{
  "n_kv_head": 1,
  "d_mlp": 1344,
  "rope_base": 10000.0,
  "decay_shape": "linear",
  "final_lr_fraction": 0.0
}
MLP neurons of a small language model. Each row is named by its layer, matrix (down: output weights) and neuron, and shows model dimensions 170-340. Each number is 500 + 25 x the weight over its row's rms, rounded and kept within 0 to 999. Numbers have three digits each. A neuron's up and down rows have the sign that makes its largest values positive.
A block is one neuron, or neurons of one layer that tend to fire together. After each block is what it responds to, as a language model described it from the Wikipedia text at the highest values.

L6.down372:497495486496531472507472499514507480467505497504530515481522511512504509514483472505490500476510512542505517544497514503517470524462515498510490514508530488504478514518497584543501533495499548432474531517530512513460460511455527503519495464522499543535466511512521502503499518481564530553502453492499505532490500478472489537549506504534523515498486531515512476544489523468500511522485472494532495472508505501512496523499486466499520549467525519468503512521503482364521510536470492511505482522486469489497454537529
L6.down472:506532497495543486544473455499526530493507438521512514494454505506481518507520464502527438456518473481498486569448494482508500481509507535520498531483442497515503488514462511474525497503439494508510491466457512498538457486506480508488550530480514541519492519493544535499502457500522543504505470513484497517543499504515531487485501528481476535445453445507443465482545509486449484510500459554450492489483540498526513508501522485493467523513504471522498493522516484451466534513520492473531514498508529487471468479479
L6.down949:505522516443474494525489445528495535505516490517522538497505525535511517519513464467508548456495485511462520508490514471519466514453489498541505494472496513475483466492461486483511480518543510476494541529526512514506498531525494556488509512474510488489508482534506531487495505474516475529541531498507487480503492489489501501509467488482527488480517524506478473526526486512522481463489495490509470552493499497475470515469487477495496539504483484538479546488493529458449523482509485548495487511489512492506538517486
L6.down1050:522498511495467508529448521524464487481503473491516509481532511457466509515518479475483455502488488432446531526464496491463519526511465497523490459488528487490467474505547460477490504484498489475491531514510521453514503509503479513516513503520526574496496520495535501522522454520526504531500411506452531467513484499504488458502521480486514520504474496488493513526492513505477506505496512496479526518523502473536497502469511514546492453466483522504506477484513528556546495541466468524464512482488526460551468494505
Responds to: Prepositions like in, on, from that end a biographical or historical event clause and introduce a date, e.g. signed with the club in, disbanded in, On October.

L2.down389:507492517522522466502478491491501513501485523507478471530484504498506453525500509498509549509516441528518526493487463533530502484497500518542522496493466487520529530518526509533512454468495495471503493442522499495496508476486528514481517545484470474517503495492531480472506510455513460500498496487507498477491465494519473532463495496492468468487467495517471478513528490556501503499507506494529478499515506475534512481529484498496503540539519497550486516435512538491535433467487494493511450455496476452459495477488
L2.down1334:516508518506526486487468484482497570480442530506500489504483503498522492507451482525494475492489481533497510505487499486499525489491479488488479500511506487499501509488573489521452514516441488497491484446495499543502492485480520500519523489530502509505474493484510515472496499473522494509542501545527469432500498491475499519538500484508484565536500447541521512512526499499496503508483490515489501501489492507497491502521488477535459517495448498511503471541505539426457488541536546480551519491506464518467513498502
Responds to: Fires on the first word of a new sentence or paragraph, mostly prepositions like In, At, On, After. It also fires on the colon after infobox field names such as Country: or Network:.

L2.down1150:488524481523511525484492495526498526463519540534494531498492556521512492520521490501473482540513502519485488491480475536513505549498504450499487485474513500484510506479502545486502516500460504529501478520466491470494554460547498479518483505533509425521515499483499503524488528472457498422495511482578466482519491483508514533520535477545498516522517454516488496532536534549408508519532504468514484518503503523458485484499545507517472534509499466496502524472525488528494474492485518511553436544547505470504521494504
L2.down1213:502467471466511524527509525469480502464471454519503542470492505477530535470476491482538517516489495526521532467495490504548510503558569516498492451505488513499489523475501531519515488452546477491478554497530500493491524462527502492498528534489504556534486528482493524474527538487463477469496483422482516481477529493488488516502474496520510489503495475504510578498505460507474521495476505471461488488537496524503522512502495483500448518504487475534523499535519530508528488459489497514494468551485477512477507458443
Responds to: Mostly the first hyphen of a "|---" separator row under table headers, often in election results tables; also sporadic word-piece endings like -ing, -s.

L7.down84:481509473505465497481475368514511488490497477501528490469501513465483501504497507418491529502456560502516492486494483512538506499473491516473482496486450572504525526524514462485475511501523514543465480524514498479484474539483507493545565502476498482498468496482459511525502513512485493498538542511461505493498518517493536497524523482526518488492550518508492551532513511545529528486462503498497506479503493549542485487520473504469524494478493508512464539494512511434495522507490515509509500494482539519508490478471
L7.down85:470525469507500492514501478506516544503518507538508493450531494453512516500520481495523512489506535481510488519512493488520514474509519499511503494520518546518499505505497518517447547500522476528480522480509523504535494457496494531468551491505539473519499498500499524498517491490535506480491543474512518485542488459487519498477479474523520484503537516495516512460505499524512536444468490473545476510494494539494515502507499467508527475496507480516496525533519508464457471538454478543495530497461498527492493449440
L7.down175:508491501493534519506547430537484503484467471505530520500501520521500500504519552465512471512498468511454480492483504502516466483490471468499541469479463567481473510474488498514521490486525477476516519546481510549533550500505496484481499473522482488480480537553465504497532519466454494536483507512512460558474491513474526504497507460501529491478513486502520554484515545497499536539502494513515522452499516537522499492534523480482481461447505519515477499483482478474502494516478483472510491472493491499514512483523
L7.down492:485491502499481504510496415504494476554543477508515504516530502486482528508481439494499493470500480542518463525458522519489525509492477448451497504553508539476516462498501507493487459520502527500483530509492539508500462524536504537519543534501456500528524511479552471487531497503502483490502478502527463516502533501442508530501471476546485530552512501468447442470493489537519501525510490492476487539504528526507510476526561469483537517491514500508537484480487465513514463531490501482518466507501485507475465472498
L7.down1016:519505465459485489502531682483473481483488512499512468498547501501516513498519465505504499512499503466508494493479494508524473479473466489479488480496511526474545505519522487523432493478514493487486473464493470488522498493514526481479504495492484503517519492475529461495524497495520509503496552468487537520470501460469507519506494525472499513473500482495526494504506526516539487442508505463517499462504476529459500507507516526507482498508482500577462500449514468656490500487468510511536512486528493477479512480484
L7.down1034:511519508520524477506517477489478499473535508488550503498509550492544491484505492480518503547507536518504519500491485510524453463503479507503464498529499555506506500536508520510475513456473497498431495511492525481540518487525522487454512551500489478521500449506541513479494508498510513539520487497473554499519503502539463494489481487517527523494489506449499481515506533496461437480535475500462488528513509506507478504492468523493501474485482480460516514465551457521505487485465536482483562515507504501478497506491
L7.down1110:529513527512499501516517633478482483468497490499488469495507533501501516528520533516490489509486496528482499521511530471472483474516504497556463516492545514540507507550479440488487459496512488511510499521504487496470489511499521446510525525503542491545470472498514493472481498521481559503516509522475479503530477512482512556524488515561496473514511494553513518513484536480492473536527492501456528547481473468496465500516469513536430460489454508488497473512433526508529495467519539487517508525514536500490499539490
L7.down1123:485467450510495478509504476485492499535515561501514484479476471480487509504526521456502465518505514482494507469476491516507522493500493465518470495503477482494520519499478507460508490478520498468490528506497515515489467524531477517504504507472504498435518520480533468497513481527531479472510491566521482462506496477515467503539480500527488516487535495470470541490508498524483501471506441502456518498468462499514491502541523524490464529553457450514514501481532478470480496544487554480527536500494463519533470467424
Responds to: Hyphens inside markdown table divider rows such as |---|---| under election or filmography headers, plus commas between scorer names in match reports.

L7.down255:521495492495478481463502478486467490496487534471535488507545547470489504550428512501486512508492521462503497567491493478556503518514459520554500516500471500494465503517497513468472480500476517519430494470496496513458493536457481517478540496490479505513536542488493503490506462469465478461493465520528513490546476482559487509472499495477509500530505493482456504475478486487519504489498513498490474483525524537514449464532481515501521544513486483524522505521497483511463507522508502498486475511513512477498441498483
L7.down391:553501498485482491516509470495534488524484474471492466469485505508473510466480511512508514542499528543465505485520539522478478464468532539530471536506488487505533546506527527472486484529485510495501489496512467512545481483510490535523553448473497479482504548508483504517546492519472449518525464541503469499474519506483470519500540502504493493520494513519515546544512484519518567509506489528445519507560501499489467507510514501493481500518501535506489506487498504463521508514533495491472539434556437544519495491516
L7.down618:556552491512498516507525447557499518475514462455524503474497487464509484496514507560528493521519476519511506521461498523505494475513501505494515458463506490488518452508489516484484527510461514513475487455463511499490466502509447520479501548497437505509505504471454462490539547517485506504508492531552499475467489471463547499463499503492474504485497513510527480528521492506495512531499481531488552488504472511491544481477511512459456465441502504518469479531532487521486510497491501494485501507519502493489579454525
L7.down725:486580496451516502501518504524542492482490494500524498527545472498509494509506529508537480494502451479495435447506465466536504513506437510494473545503482517487515524540494496473503459477487512510514527496504514460500493491499459501477492434524566473518483482523495567487479512477483512504522474510483499513494498484538516450527513482528528515481484473492508522485509458472528518448506467432518536475486523474476508475523526482524492535441526505508524510484516471453478484482508502504484495499505450470517513448495
L7.down843:520493499545543505498523475511542532490529490503502505490488503460516486545480553478529501522486516539474475488483492512548505492488509485521516516497519478522503460463535517505471522515511493483510553507432527410535491505460491509501541522517479446483504537500528513554498501523528502475490459533503472499461533461527531521512501501501522494485471500514462491544511487492504482527517538493530454421444535471509506557469503464494495511457508530494510535499526487382462527513493475501534475560545505507504471490542
L7.down903:510479500508495523503519486519509469524472455472444488506552486513525536439517513500510468511478507492471479531497486454475514480523487513476484522486520506484533489479495488475440536457476510470497517442552478506531518534519508499469473496479527458499526467530478544535500507552493524470510484473503498533460493498472484500507533468513517442446526474503498504482535497463508502495464542525516481569500501505511491515538484535527458501498455483487489455491514466478502471480490461481491536514553516473468487507497
L7.down1142:508496504502472488475494444487479527485490506477504493512546515510468504474527516484533432509513471486487545462497522486461459496489478603473495509494469515516569491507524469501533526505465513561499448501502497498477482458491481471548528480477505485475468472487512496522508546519507474473499509521497513517521502491509512530501497549472517499509526497497500517516483531539560499511511489530485490498495453529461526514532502539535512500475517501478476508513551453494534549493486505513500468515545473497572548486471
L7.down1272:475481484548507526492530488494511472508496485458522490536504438492506497500504562507505511488492481476454540488497530447505521506485518505471504513508519506488448531487496546496491512506518487493491498526492453500587482491481488520479539493475490446507523520510511518474533458495523529505514515503499511520502531481503503488530473492466461537455536484532449523452500500523473548533482501499482504494510508490543498472503467506544544529473466504512522509481459476544502486519517546513536517508529525516495499522498
Responds to: The word in, mostly as a preposition after a comma or clause break (in which, in 1981), also the in- prefix (inadequate, initiative).

L6.down239:498504491502468495510527484512488506491496506522517483470517503540515505542521496505466504496489483502500497556550523532478487492518457506526475482545541530508505509554505515496471488466528512509469503553495519475468526517487494473525499502467512531497524510516485426486503502509511480464523528505481477518497496518455480525458479483523534500491545508495507516522494485495546534512516517526478495477510486431475576480499489509497534460491545470516479470533504529495539487477471531531503499513511521462475515506487
L6.down542:480558495489515496536488565516501518486456512497528490493561521465492523474481527492525540453530499541510451522485504499527482531508517448498460506502516460480500501488512510450489538503495488492519493486473544473526450503532487473492522471498487520498478499500462524509508507498544484510490534542511516504545503490468531530511489490467501518475503499497494533521495456495501502516503449507465436509533516529506480548514509493493517495469468496506503513542502498448499491526501524495505506496484455520507500487477
L6.down1061:484451485479505474495507564500517492512471487513514472462538510533550525512494477465503541503516485509472466495493519530482467546504464467561536513484493502506480477508538506500538470468535494512518479476525509533493499504472452475503435450494499496507474476532481529505529537547517536577491466496479546491507491452521519461500506456531504481470533509502513484490503525499513515517506486506520503464527505563533506493518507529510465491503493509502507469540477512510507519467499454518501468492509509461510522535516
L6.down1293:488536501476473500548500482493480470505454514503482468466473502503483549490481546490511516485477474536504425496505520497480457499463514491508512452513516543474526462529540513499511500447467493469498517525458510487512485539502541511536485513527526503445497503554498458486485497494454487460513499510539504457453550505458491502498486472453488450547494504498542485512479490525497494517509488495494515516484484494469515518489487517491488531514486498476466498534499523588476478468510482476524526503493497485498501457512
Responds to: Fires on the dashes that open a markdown table's header separator row (|---|---), in results, discographies, and election tables. Weakly also on mid-word pieces such as ul in Bulgarian and vulnerabilities.